Weights of a small GPT-style language model, trained from scratch on English Wikipedia: MLP 1280 SwiGLU, a variant of Adam for these matrices.
MLP neurons of a small language model. Each row is named by its layer, matrix (down: output weights) and neuron, and shows model dimensions 48-303. Each number is 128 + 32 x the weight over its row's rms, rounded and kept within 0 to 255. Numbers have three digits each. A neuron's up and down rows have the sign that makes its largest values positive.
Before each neuron's rows, "fires before" lists the tokens most often just after its 100 highest values on Wikipedia text that the model never trained on.

fires before: ",", "0", ".", " |", "5", " million"
L7.down1087:112140101186163137130126103103155163134126101106151150168112165129116122100133134130109101113094134112088107086087116150156124184122116145093149161165122152106097158118121141114141115117125129101147108114109147105113107145098098122152103103150117097117033097102113172105071097138124168110160139047122107107161150161091102135174112137172103097154122092160101192144124106141167174186129231101147153146097133164192097105109128147138155108167103140146149133145129107144117107103134112159117086144078129188053076115145109178099131147131111080108086118067114096142188138086200126071065063111174119085152125121126173169178160192090129185171153083113161175109091125068130058171173121141095129114137165094059136190111130082115112126155129120159106155133141129161151058115115162

fires before: "0", "00", "==="
L9.down331:136123081100168132123135088095120161099122119085139097108125172147109097168173073155164118085102076165139125116117115182111075170148158063158150167057080091140115242171143116070132131162069145127154135133137116091124145119177115111070143155120117088092082153154030105185142178134121164127112088102153133142129105100098148117110155101107195151180062150154073068168120074118114077118118111146106122171145114064109110126126119138085097116087102136072170097115168120172157119144192117110134148112134176151091189123188133103112125125072124089165134135091108076173127175149150150130143091157150146165146122117142113159078154129101124157071094080150128120083116146108111101109139151073099113136119154173133068127107115171156133169173136123088112143139152192126142097097129108

fires before: " |", ":", ".", ",", " was", " January"
L8.down846:136126124145113152186109163112149115160077109175158136105139116108119076092103100113086136148107151120094135160166075197099181183181084151143166137093146060113215147119092121167117181115133092162141133105106137112168184145159089088109133167169163171143137132168118119159168168139138107117142128130154177126082101087125095137099163112117142090136153200121145170124174085098105155067112138172149115136040164151153105135128163115134116115116156201128166177096150140151047157121098125158144143128170184111148152098179146157119170147131118081110135123108101161133097138127183119147144143145136127183106168108098126128159161132162202154102051127137126128126134089111146063133167210092116082131156071150142122126118082145087126169162144085104136111145170147187126065158079116

fires before: " |", " |\n", " of", ",", ".\n\n", " |\n\n"
L2.down860:134108116139192159126096184152097169116182092131130115137107125170113124113105099128112080097169150084163153089142101157146152141147083130114170166076162168152120113105150166135113124128096117119120128043118127092128149118146185089211153103135108089140086101095118092123131183142161096131169185181110074249106150080085148130109095111125111063118126124156134131169178120124116107131147084155104181182145155144152121135101106106149135120173068132143119135164103108111136109141111108099153133111123178109152069098076113137101094184116105137167105098112114155202113142115160153114096132120176120131130092081119140135128080111155131106124094105157085082074161102149099093090125209136147151093080131154142108186156063144114092145117129167086151167158154117147153113099149107

fires before: " States", " |", " hold", "\n"
L2.down554:140112138145103094167125146089145141110169073158126125092118118096167147105104148187090128057167108079089148097135184096097126097107133109156102131131077170150089133132194108127135089074133138191100116119094132140091163092113136128173084165123126158172150202183148196152106149186161171139171143116129079147160140123106129077150129078123083163107103180176163148113125063112142072170123099131121146048093088102100119150104154125091176057128163170179155118194195103090126139084134110177136181134145131155115099095109204089142150179173156078136134110137147170110167129130116081081072127121143078132074085153142116162108071132098077134172160183083126160167133128124165182080138107147155147119089113147146131115134143133065112093165123177127095114149124163152169157116202141

fires before: ",", " |", "7", "0", "3", "8"
L9.down973:183110175107100158083113051155065174125135117137128079212147115132154116117108070191116130132096164132105112109082169174092189158129150128137083137196185139037110105100141122107150158115139127147095164147052084112118128153118140092121068157119097125113099125162099090138163140131105154100137127079060149031130103161110124102112160128076133119091120113125121130132121128104128109118134081140179093175137152235107150142112149109133100077181085089108130131123160104130149103144076079119140098166147100134118134092090077139135068182080156144144087109134112123141089124215109144162125138151153112092124120067093143133098189059146132144136105174110116178124137107147093132156111095094110093096144148155137075123141118076089148119092096152093078117176105161099146085166126119

fires before: " ", " |", " |\n", "0", "1", "."
L8.down302:137076130205160181160165144195148133127101101195115105117172158104190114157114130193171132132109162120110202124140101199119098102149152096118122154096119104128088093107125123090098127142155146135065197122133126120150151134109141161185110184176102107105090135145060105121134135145081133073066185187099122179122122106140155114205158139162099111179149135091144144190164110051177118087175073080177149154160160118068100086139144175153086145166098115139115113093119137156091116186097127175148102124158085153113127163071131161130166138102111121126129135091130183091158135047108109138157117132125174145130178061093067120129147147083125126159143155152095133099145121102106101103070130164188201122110115131124148155102179132151068077055127122105135128123130156151159170122116099

fires before: " |", " |\n"
L9.down577:122175176124153141157168096104175085079136117042080155098122141121124107158162113153124123219136134176180159139148154178126123157162124063126174168068090115184109099143147130125123188082145165093113126099182097105100093082122173141131156112140183162131160163142134195145154197162178121150135225134154175157098102159094144141128125138214208144146108097127164097149127142133148114107119078118144164122140165104142116096145097107156101149114160132106085089154119142150164234118179136137146063177159121202176104126112164144090111175142145123118099135122079146190118109086086120114121143135135126187124095163119162146160132112129125117128138153160132087062093127126117069150060197137141142118111109161140111220172102110101142140186190117138141141138127175104154218088069102

fires before: ".", ",", " and", ".\n", " by", ".\n\n"
L7.down399:110141143088191156112105098066119211131096132138148145095087140122125145152136152170174138124166138117121113084169168114165119178091120126126133112143084125147159125102115142116141069116126114104087064132161125095167121134087092140124101129111154138155120115169157128136129130189173121171062196133173116151114107163178141163073131156086155166128136169143060134141106022175173107112163163117129141164177129126118127128141159054128161136165092157144156095160118137125166097096145090106154227076109136136084110129104117111149188177109149143151108145125106115154177230114140121097131132098156040082111152136079159126187153148108138138136129144125104162125117086070092053124197193071158133118076090120170146094135106123095174174167123157085126188094173165164165098133158072

fires before: ",", ".", " of", ".\n\n", " and"
L2.down635:156143095079120184086150146100095167122092051109190121110089121128111105091119126189158153130127089133141168156122081110134150104111121149118128144148119104151155121093132190109187093123122106104099068123114141141188132140122110177176144193095081087101103107127096097125106119155086139144106096137113161145148153141072177147161142116172126073150164098201147050156109116095122091171216087086108180131160084138119145117143077124145213125154103181137087163199123038074115147107130143099153096141144118137108100140101176151114054132132167112120142167096159095151114166130116143112100103182093079130069085094125153176105075168157071119139029127120137121113144141109110100112136142091131088102101160119077143151055105149136094091132105147011080166106139169190093133149126153

fires before: " |", ",", " |\n"
L9.down950:124123048162115118143072128100162053152153120130189074131116093125075077176121138112151181109163147139129094160135147143096128194047127120171087101101114112118120153056149160086133115144125089125157156131060026095132171154120173094065107108141088087103063115167135142130164165123042146100106120115114119102107166077122122107149167135149147138150123181157130071148135106139120116073131185119089152149133088132129148103134137081116126081078103091109129136080104168134135159136106105143129136136095202168151120144144117137122112120136132134092131092150168102081189165115065143121134136121130103148123108155114164091115149142115127195141060161147165149113194116113132145163075131090102157092174134174142181084202206120085070106134054112142048159157147164170128148126134109

fires before: ",", ".", ".\n\n", ")", "\n", " and"
L2.down922:159179140119137155114120148131087152113119099064092081120093099138126147104075145154122091098154064160098126171168153140082132131130114138125130160105114171145164166123111206085129150110131144123031070134123117183168129142161126112128104203102160082154095109117160097056155143086104119120110130139105109147148171143156156148145085122162105065128143104201139121182122104162086089182144137117069127152138104106124176086136078061159198142137119158124086152168117102112130139164173156161147059109096139133098121138114168151108127141182110128129206164145117120195136157184127126180123145162104078148118040071102124116167087128140105125156079080121161140154151126158114134125149134084121067112099167131139140140119116124139150138153168090039109162174182164098139106091183130

fires before: "The", "In", "===", "-", "=="
L8.down18:155118126121137158108119143121109130142134128138120098103135133155115114107131115141125114168125185123146146167188097123100123136080173144162115142118178111155061142121153150123108119132083136224104058118121149113136066126158127103104150103142000130155125095102148142114116078100127115097161139136145141102135114155118146192109115146108134082142153110163135123121156126156100172152116083145109097132156138105106115209132122120110118131126141104141129115171088141009158113131102101155150149108098127158124077119158083123146094176123111143104189182149081071136116128130133145165123131152145112149135138064105000133150133109107160115104136183104111135168141137135086112133170177150155152117182114088157117100133127163139173149124093099113103157156121136255170147136141165

fires before: " |", " —;", " ", " |\n"
L6.down1252:094147096134049058129129122143102119156076129177138109119111137120096115124157122115109128155068161157109185155130132129136178113103133065188198111133150127112133140123177165096109187090154162123105129127122136145114148060210079108191159095104119191118120069117107146166144119103105164147137142130153124121139112097088106065131145129083071142140100154091176109165132123089130167113103151120114157094098174126151108139101147171043133158112252113124167182166116105101179129157104169177163178126152152151159072092142122071117138138131172151108122099124060093185159119124138154108110098149095135107083152084168103140118189144159158100079139133129080097096131160174116117088140118194141118077165114122138057117134136123148126034068147112153127144166126179106085098124101172

fires before: ",", ".", " and"
L8.down660:097179147147061105133160147120136160134113167142163088157098127108170161133176035136146046164094095147186073132125122079092167114124150117146161098110129129125204124169160126073182174129163119092170105151175090130165156147103103138054148135096085099170111148171193154154138138112127145151093128173101094143153083098184118168034177154129162124164160134118153100127142093096126156177074114126103142126073083097134115125118079083158112078070104140138094110092060161128116092056082147141149172149175135119154154101180166089126133107094099089116189144114173137092180137128160123135190130130148079131138115138090180121137137147149146137163099097154146157147167119155135117152170134083106101149141138187089171150112156138129170151143167104140111140121100124188152106148145207

fires before: " ", " |\n", " that", ":", "/"
L2.down825:126104162103155215121141124151114146127146144101166116069091097135131137100097124187090130102099123091091193136139082070154147101168111068108119117106120097126187126120117177134224121140111057113117151148207093128136135091107153168163124159102093117171117089121160123130093109099143136100173148129076167122164160041186091144148118117147148089119147163129112115188108131148124152123111146109122169117126131116083201098135149164166155114167081164055197193176158093115108114144097120137097167152116109109141082085094107160162157186089098082207104184154141158140091072111135139131150133087091070119152112121062147168127136079149149170090138178196102096120142081125138163119106131145127101128194163156164109178113188146128138135118123110074079118165120151113108167082101124

fires before: "20", "19", "3", "4", " -"
L2.down202:097103116169130128121109120133188120122145131116139165133127127153121143167147114139138136117115136089151073161162144255096127145155111118102104114122135091178129069090095129160197147119123141104120132159150113130140168085115128143110108140137096107052159093172124190115146150067159114095117162136147092096141097098111150054113087139154137171132135169156097134086143122099165083096129145128132147116143153119170146121126141116165169132125102107159134146127197137138172169131128132164115130147138170171130169141102129119052150076136135136111155134109142165093125094096147169107118106031130126112122079174141117158104146100144129144121129181115088142138146084118108129112105181118138127133165091144182150122172125140163072084108141109170086023140115138132115114112099120

fires before: "|", " |", " ", "==="
L8.down752:060129198184208149143098176055167149129098122143102133084126117139170106141081073066155133128097114140152116115161128144155176107168146129101170142125096141108146133123138122139154125123113181162121166130153150157152155144121144178116149138097073103122128137095127156158079188106162121118151184098120118070071105099125113132131080114099108110119120099197145140098138133131201157120128136148071117083128194107141177158144151158169140189169076140115142094138134101120149125115154122110145126137106072156105013144106084150078173122136073133146090087194160177124169139076195082102204119164080134158101091114083127117113105149091154069148164114098055122088155136151175144115133196142120087122122149141159092135176126112113124155177093171177102143142147093107085133099140075

fires before: " |", " |\n", "\n", " of", "(s"
L9.down194:141081146074187109120139077112177150117139093162143117100172101147080159099135098189097082122108131126194142134072144173115156150126079126105095150171096141110112167166138142149059140089152108137050100136075134169131170072129154196162124101112200130119153138139154101107118169106126144156127150159137120152153122176169074175103093068060151148108097152141098122088173113156132079129172090137108121143096105156130086091199136123091086127165165169112198160120097132109107167100174125126129117085078103111144124128138122116094126138157205150105096114153117177155147145118125076092145157120136145122105152132117093085135141103188108120099207134115050108116092152101173091095096159079130119136120085147185139086132087186200131134127146163070140140110141130177164097111116149

fires before: " |", "–", " ", ":", "-"
L6.down446:106138138091121150131185159091109149090077162130130145085127065160157127105098193175101113159141093162202134101103131112117186114174108140134108209110130111123123097129127134101095182164126126128124164160145186101074199128105113125149094131129110121121098108131135154177109147110114116133167149132117078138103108062127153149150133168131133113114158147119143176062101125103098074122141046112085097114167124172149167124192086086168124142142071155141132105119080136146123121142114152113128144122181174148106076165069071123077137157113152111151058086177127126105091150100146147143179087117129181159126112104119152113125068108099106096166126134089117121078170121090155149107060123056113165133132135079150146131103158141110086160061095122087108171150074123098097150171143116

fires before: "-", "–", " ", ":", "|", " |"
L6.down588:058155117134085135155144173140141155112087069108155133122155105081169162162083206142149134062158125132117060122111069108089164132155161135138110121125099122087147101142068112107181136141106051103087137124129116092152144158106124106116122198135105164111115104089167121158097118085167139104134100092117113130093125155159143088148098131154144144181179110113099094146114117140171165087132159106071192092115073188162157095106172135079110138165091163119107111105124129110106158171108150135121130177098098091101086132117157137171130166140085145138124134165121151151139159082162162107165127185104067144132098150130109152114143137131137119235097149115166102106126185120111147115153104155156155095166177145088137106054130079143121113144148101141128075146139110116072105114098177

fires before: ".", " |", "5", ",", "3", "0"
L8.down395:092093221153095069164126120155162136135142121101157155184126128146146143086110123087113186155131168151126164097115192111146113160111162161121073124195173128119099067105150126123108068183122161169084132112108191104115176115108077168131126113136120112077147183173113128139093145134120148156122117114128129145131128169135186143171168069131121052214183124117064134137146143047124128176084145129134069117152172105103163103131183161091151101029131122162111141147122157147135134094136149131114120138127184167107195141176170110148118157109161127106112129084131090143120068121153133110073130149115175108143178143133097152157121081139176108100129091128097117111126180111112139159145099136132193072178107137105156113129106117096092163141189096123155074123170167140132075139150174

fires before: ",", " ", " to", ".", " and"
L2.down447:146150137096147090120162149100115112079135146124143072049198102128121134061108116174140089126127079126151112218208067132110154136110145145112087116126081112153144162100133181103148102099092151143128107163186162122157120138110093127168114108083143163153080124168144107100058144188098084166088116066060134178117152144078133153164154192142101133148156140157170112197173187148130130201102102142169137151165128095145138122156131099170162146138152110121115136174109096078107091124151080182133112156100118131118152089141114155125094076131180156121176184119181137080167142104074168136155111088107094179167086111096120120114113130161144108091131096129171146139153128128107150181159102155095081068124113063114198171149157136081133085106092091089125134130134176131122099166159164

fires before: " |", ".", " |\n", "3", "5", "0"
L8.down910:125056118155117116155144151156199130112143129105169144102117136083139145126092114103072197095137117092141130077176157132115129201118145150120088148136097093151104127101090170174158139140099144155104095156179197136132142128144099160136179082105023171107138155107103111132092138160144116128168158075147119075164126130117113147155137192137112104140133113118098189209135139093099168094115153219082161112152223161103111115097125129129127092152166143100109114155150109136135138161099158089153182085131124133148155156148169170127139119075098181133123063086124117204129122102156116102055109148084133080107087156111119119149094144101156137154085107127139099115155140083037087157144171136124157112166084117095158098147188082136122106103153109100149134154158157119173101181156125

fires before: "The", "==", "In", "===", "|"
L8.down187:158133095065076087126153139128106139123141138147148115151123169120072111132125118111173110140089102167133146124170115136087148188111142089148112178102139115108108134095148167043139135105115119200095133115132161133056130142154181137121160067165052131149121091057180161151167113086075123156187123135114085057198119093144176218148137086160138091067105124143106146123143157058140174165108166155137073125117166125121148169098125134086116143117150176136164132142123080000115192147121134161157114108119160176139154132180106108121148127090156123144171127150067120054126116163151091144118125115137117145166116094182040117106152132106139107089178168093152147085121178153177121106096174111114110102157104124141133132136146136158173180113109090111117109127091141157144163126162152

fires before: "-", "|", "===", "==", "The", "In"
L9.down182:143136034128113131131102159100150178125132132171105199131167115144150105141136150029142155094145155114193112127119091143087142153093142124132124139110142134126139099155134156088138115122116137190060109118102112166145150172144165162111145119104000107159080145114134144121166185092155169131150116133123126156172133169166111191155123175157131064097188142071170163116190178147176135119127107115087167120212159127060103175144116123148103126126167167078158099150161162048129168177141144154139128120159129137126129135118123066146121165135123132089123163149137097152138172116138088110152112152159122132141133110059042129089138100140135103127107152126088101132076169121148111134144124126106172142122134145104122100144123111159106156143148080064108145091142134201136129033161139

fires before: ",", "0", ".", "00"
L7.down932:098155123148150105145084066104091157090135107061151089174160164124119115154064065189130134079153108116117069078073153100187107133122167093107147127150114097132145158125109122111134099143112078135151144134101173162101145224181059102102142213123138119157146133169147109104117036186171094158076108102136128139148153089101107138117140160130156136133166164104116119140131084130119052103127177160159179202159174135119095076155117154131162136100101123126181141101089169106144068074101107184158172168107165187087112122036114134124169155164103146155096136091192144173135135125133107166154126136143132056115172119121085167155208135144132105140113148147166118157134159099102156128107177114122125172178190156148157076098112111132137113156106114119102121123134150056109139141157117

fires before: " ", " |", "PI"
L8.down1048:108105058122033101130122092097133153101107118180165082137093137113157101112111172124164147112097148158155196116128166124114113102111103102206117121117103117089111080125121126170099082053129101156125111126096183145116157099133128111129122109098165152080137149058099156083151137095135171102113136136116081137184155124098104112127211115115088106144137153102088125128110122142109112120095121095105110165105108127139108132055136088138183101158116108196097105141122100106077150153108143137129098122136121171144153117127136129103109104161150109102136204149128158151117184085146129074133176106108111104151165193129093128067139140158128128131150127088100103119088106162127182139119094126141100085187145102080093092156180094138174118158170160100058136123151167085096161167143109

fires before: " |", "N", " |\n", "["
L2.down1246:160175086123133109127083137058161135130125175113116083136115115221147153115122144146138125114127130149130164121089165153131096159105081104172094131108110115141131139110152160139163184105151111129149132134158175185105181121109130122141125170114149125146082111161165115130165106133118116163050121112118060214086131176157150106128125131199165051118178080184140152184110062135125128165124103125141123144092159145151093086082117118167186143134094133136137126150144071064112142152155114205093132097103150104046150103077124167106140158100065107138183093121188137148164175093084150125139216131134039103133133128095119130124094135094126110113146090101122084162155108131103113122134153106087139168160107169158141134122128156110141156131102107136165100129198183151112109120148169

fires before: "|", "-", "===", "==", "The"
L7.down236:154113062104113083078114149147154193125169154146168133167110088148116082195159118145162155129134147117190111157170093127095122154145155149127205100123142135118124115140097176121101173169085128231148089110144078147128133160158113106113166128147000139110106137141177144111128110092127142124150125100164166189128161095110135154108133182103093116106171120160106132073168186168126121181137098150157152159167111088106166135181151162138153127113102110120136150134095105121137168114117107158150119148160125136123072104154100110164114122159154111104166181112125112058077150118136133110122110168133097131086117116075055090182103100150143129153117159115141082170135213153096126098204162108127159092134121099159089141175136152140122076140129143093094127115149094247155171119152122

fires before: "0", "un"
L2.down421:123182094169144149150092097157145176121114109197146104120081099142165079143098108080126095136131169152144090123128124109062162123114158136108172086139132096124172127121131153059105192145105140092123137122129136175142154122167089162192154150141108064129150172183094118128213086123103141133156198102204141118093125158105119086143159182129147099174125110101094111128086061077124102114138102121130158130133134229161128129050160103122181113111151167156171098088147103139172131126102129124148128162149083105094144097145130195116117147107123112172044081119223096147158143094066099159118185073095076100117115107138094108161134105098063106145104125136118160122130106103141083132163110094121125105075055101133127106136119110086137144137141114116137120169099112111159159128151093

fires before: ",", "0", " |", " million", ".", "%"
L6.down711:089181159073080130087151119103124105135147179139126128115187139147070069103112088090123126071143154103157160158116121137144201143110156165137156150079111110114132126112089125152106151101149146137133128144106162103129132111080109061128119134129147119112049145160091176193048115116166117102104097147172148142101121123131065117071145102112050106112089111091164112155217108128141084103110198120163077120194085135133057089154152166116096095119119187145126132123137184088130129103124119149095139125140129115066148136154141167144147107119118128118150129118106186132086136077164098111124103134191152137165160106110142156140141172153118157166126119056143159127116091082154067140109150134085138215119124156140154165117161123104111114110110128113110104138059131157131114152109150

fires before: "-", " ", "1", "0", "2", "3"
L9.down1034:060088120135112130133132108101162115175096107105106109185083150109149115145143168137156123092171184137157108189167164110103113139153166112088077171140114150167163058100140163117185109107103140140094077147125108119153118151135120065085106044087112172123136137072103141158172088220162110118123121120152103168126135135141136166156089119103072067111117141157111174157127139176120114115138148134164148055135148073117109183141136161120168102128156119119176115116102094090161136150125189108123121076155100121051089106124110109148108191077037075148125175117127074134149153120131156181074144182112123077122123137052090093165163098118097159108125165182163148122144066102102110143136160117191170054158149121128116150154119114112123085171104088078120109148156114122139118132128169

fires before: "1", "2", "3", "4", "5"
L9.down557:103064148212121132120092111111255097130141122131109106181148141094139144143136104079090172155140136110116098104198109167167201105142129128096159148111043121095147106104140075139158146197113062179091181137152083058180149172138097168126178146138000127175143121188120152103160143095133109171186106133103107121135138104118150095070162154209134114103149126100098139162140139143148131109133127130135120145090154089134150142144105152101134104122163151147136116115215121130103084118109090116107129176151119207199198129098140149070116098101130134117133086120144143128161118077128122149098102138128137100129105119115115182077120128173099134089104108175147118179152119129089105150122104139125114130161158129114145134161092147202158161120132132082137081116161128125099136108092092

fires before: " ", " W", "lementary", " B", "inal"
L7.down58:102175111069137078126118118128152081123135108173122160141173092144119091079164102164152105159189181088168136135227141139093157098143129122169088186177100104128101113155140148143107163110143168141078098089135115148096124115104135152144119075058138147077146104124080099138144121095073123137059076125142136178061113149113136060088140114123136163100147153053114111142118186103197104187081052106145103099128134121140123116085178079137131132128093144118115149135155162103121111128117167078110127132075141164156135182162077107094137145195103114052129123125086173129059138116079099144123107132106123127173100116164104126123146152104169140113086120084110200128116107141090126089134165092117113097162160153077123096111179080148159132103151110099051094064116136102121117113119140

fires before: ":", " |", " hold", " "
L2.down480:146120129103166134073111199119130120138134098169144129127108121141137122177100163142092123155146138131167165159141088080081094206127162133096094165074122085165150141106108170101110134192104098135093102129187163134184121152086102150183086112157144107128059152107143160103111097149171103095141109122122092183082152114144176100072051117175123066105111136176047141171162152127125117140152183139110186067129069169101198160155126157139148177148061091155103169145113097110149131147102105055155167152128123154130142135102117134104160130146097039117085183136192121183179151092137202106147116153142120098117141138100114138136154128139136177149150068191083110178160101115155143107141167107116132128119135136151117174118153183175147086155144106108137132182199120131119113080143170

fires before: " |\n", " |", ")", "."
L8.down345:090122106116144109114079149152078144148096148095155089105138094108141105128124101115085108120167102154113128175155139186060132124100078122157082122081160104120090146081105150094159180132128092112107141135077105103115125130102138093152133185090172136130092153162078163219124187094120166076126144139182106079141110190099121137127167172100225111102139162151178148116163098111156095119155099162150101188111103121150128075142081071168099123135060219167175132108081122099122129137134127114140125130140138172127163138151084186113132131128170096158120109112064162153117146110074123093201196106178109125159064120142143144113137063147098174062188110166103168099147123133114118142042127109078148148123122144127110095105121135093154187139133100127177118109143106121104134064117156

fires before: " ", " the", " a", " as", " time"
L6.down668:201115137145137120032142101171128083099105080136197176118154116117149128135138118196175134135150130057166191153094126035153123164105079155083145133146113182107196156182157185166117132101144138166083154116105174146105132184136098123082159077135133152125173101103128149160155173206138156063146087159136190086152145119086106127129110122131093076188128084128064136139118142159143145125152135111109095132108149127184171105149086163148120156103120151109180155173104112137105120141125163125118129105191095145110077157155137136107089137184054094137115126118148131143080149138098142130146122143114063113178160156119140114125126157094183139159118116092087095067155167099117124118156120115126100111129131172095099119133157102100124103217098124144121117112140066090113128107076175

fires before: " |", "–", " to", ",", ")", "),"
L2.down362:190184104152165128103119110104128166154086072137053089087130091159128128100077109175167126116173151103123148142144167113078112156132123142127085169075148139146128103122160154123137148157155108120044144130123113171156168089155093131162112165094151109094090145157112145080162151158149099163127129165144134188162198166163108135162108142120130092179185139223109132161109128137100128171206090108147145173150091123107139113074105129136125107116099181143116164150163123127133081157154118174124052102129152124096128143177185123143100112128149115160186097120148157148099125144095151121127096096173075103143100116085084117112058142110121152170112100080111117128131097163111140143175099136147107116118120125125182124125098116072114094158084132126130108136184191120122151135211129

fires before: " ", " a", " $", " the"
L6.down461:135128125162136160087143167134150117113091156151093145118142126160132097163108137145102130105092102074162153134111167078139203104109189171119152123192041132113205096135159115097145140107113134150113126095141090090146104131125165126050121083161101175127190091146103178160148118149162104129172122129130162114195120070127095112152157190119117074198180109174109112172148110145136149101157164122104131114157132087152169112140098140134166099173118178109170133125048096143154127107110164181129131088201083132100124112126144113130134094131060181133088121081120123153105152038166133145101123088161180090123056123133142140126142130134114197140136140174161064067126090099146113134130062129111187153150155210134195189174173107126124139114118148115125114118135145160153115110121128

fires before: " ", " School"
L2.down334:118176168099121160093115083119102102119104161136092131150146140133098148108097154129119069124135089144211105157185137124112122117075120159158068172121091099106166145147085172138141101100161097165098086054118118151104134160124122120113077172081138090139157100135125130105126136080124160157164109142066127138146126200119141117113131147164092090084153124093178152107079134136134127150096108080158107104114104096132115111076058109130173129160163146122126142233145147142103169118126168099142111143149112113157108123114130094113075098162153116079124117155133144177067078137165128155171155160120120103140109134128155137150079158152119078116163176124126160066097131155155174108115124118123092030156135136083116167120115131135095111179171137082174152181136160127131153062140136

fires before: ",", ".", ".\n\n", " and", " in", " of"
L7.down739:118120137156174118186120109134140179112066131065120069112095160089140113165110135157093035156135084113123104161092173087115142158170145145109138074086109189183140107078070126142134114092122152079068092146171152128140136102126108149137139165083117115110079144112180121111172142182139129117110133175119117080144152166123132134115109074130117120110134149097127121159113036152137084144091106114127150116105119143112091154077117054120126149128121171107158148135109116133169106129103109122123223136160103139152121087046146128135087107141099132124123121114190094090164072157159099163104150187199106107088076129096120135096122172109161149138095147172155086117166144124165059238177129139150132171117113149161139108192085217098095134089156165070081129138151190088186049099098116

fires before: "-", "The", "===", "In", "H"
L8.down365:136089116159086134163065085170166173128143175138129109080112115141112100131125163100085127129088158115073155148111138147050141122112144103164122128088144101092101172139203183155093127142211163185150153125116118100149153139156174138106177100142066154174152125110122115100124139198135177100182184157117117129149179137085149152116122122230071111152131174141096111150123154179114125181133093164112150183161174131143138189145098155105117143154113142103148093177132186050138146120133096130136149131138166130157129100129156096127179168100181145174161130107110086146119122117175102070110144150111116118127124115047036119114158080064123191150124125137097095141124117145118127107185202147172217166146133122121107136183133169093137152128135151145193121158114171206159184132140176

fires before: " ", " the", " a", " field", " record", " |\n"
L6.down1094:135144133152093172088177097142140150175101143176103086149126138112138124146153187166145147124133114152111085135156127082192132115202186146124122098151085107157125153142118152161127136140161118101153095107188134129077136175044173093087178095179105166133139105094138110148065124154108130078084074097139111151107133112153143103045163189075115086089174128144178197131164136118086147167170101108112109084133110111134077152137094162131109080089055124123111166179122101102116114151139165133154163101108058038075096112086107145160125106115087105102085132120190137199138155127142062181102089122107137054094124122087140097125108142089080103144092087133141067144095158121178090096152139093157179108125087102135137171112119121134104163068082147077120101122132082117128140120116075

fires before: " ", " |", ";", "%", " |\n"
L8.down101:162160125132063192145134181146200151148071139101107089157141125066119083172107124155133089139125119104105145163171082130092164147170159135110096132129111079134134124178088158118107128112118147126075144083125121132155148096159153131108130055131134151116172204107066124186168139175116148102160125132157118161166138150141157145140135105055084141147158164122142163172097102156061141191163085117150128096154138107102147143125104107119180146104167139128163177134119114118115150085196127165164141108103146073115052145127114121162115179138136124099084159092114165146101158113132110145176128178095083192171149173112094048151121123130096187216093145127100101145152145088080129100090149143202090129136131124161093092123157181121080118087068068101137121169178124139143149156129132

fires before: "20", "19", "5", "3", "1"
L2.down1121:100098096165145123108095119129189127117124128132136171128113126153133151144121112143146116151109122092142064152146172255106130125151100098096064137130136094190082060105097141144179137121112139117149150151159112106139159106143149138103142134171103103053158113150113184127160155092159121117140171140164086114147094103126143040120106144154162165146138169134114103114118132142161079099149141118122159125150205087158155107126143109156181134130092105164144157114190142136168147116108155140121123147107163166130162125134150125072151069147118119142164138088181137122100125094150187103120105038121126126110088175142105204091158109171118153131148167096126134116135103119119145134107169122139097143167086157188152102159131133153051100126128123178089024118130143159153129114068117

fires before: " |", " |\n", " "
L8.down1204:124105143095121130143182171112099128163160155163153131140124139170156167127054079151056109109090088165128088109148085091151167193138126166165160150051186158162115144109156107091126168092105089140118137196196102132021141109098120139125106144127115109160141140097160109136125143122118198137112187104105113038113207058079147104150108185125100089162115132107124149137076089177113115111140065132086148096154064132140104136128138113165152134182109127098108135136112139107149129137155102130149180084124161142129122147142115155142129072142127133086118082148111133156113113118131150132072038168171159159115158084075083123104076109136108147138110169096105195107148148098090151123077151117157162154150079116139178137114163164111113115095156117093153174131141152095093075156156147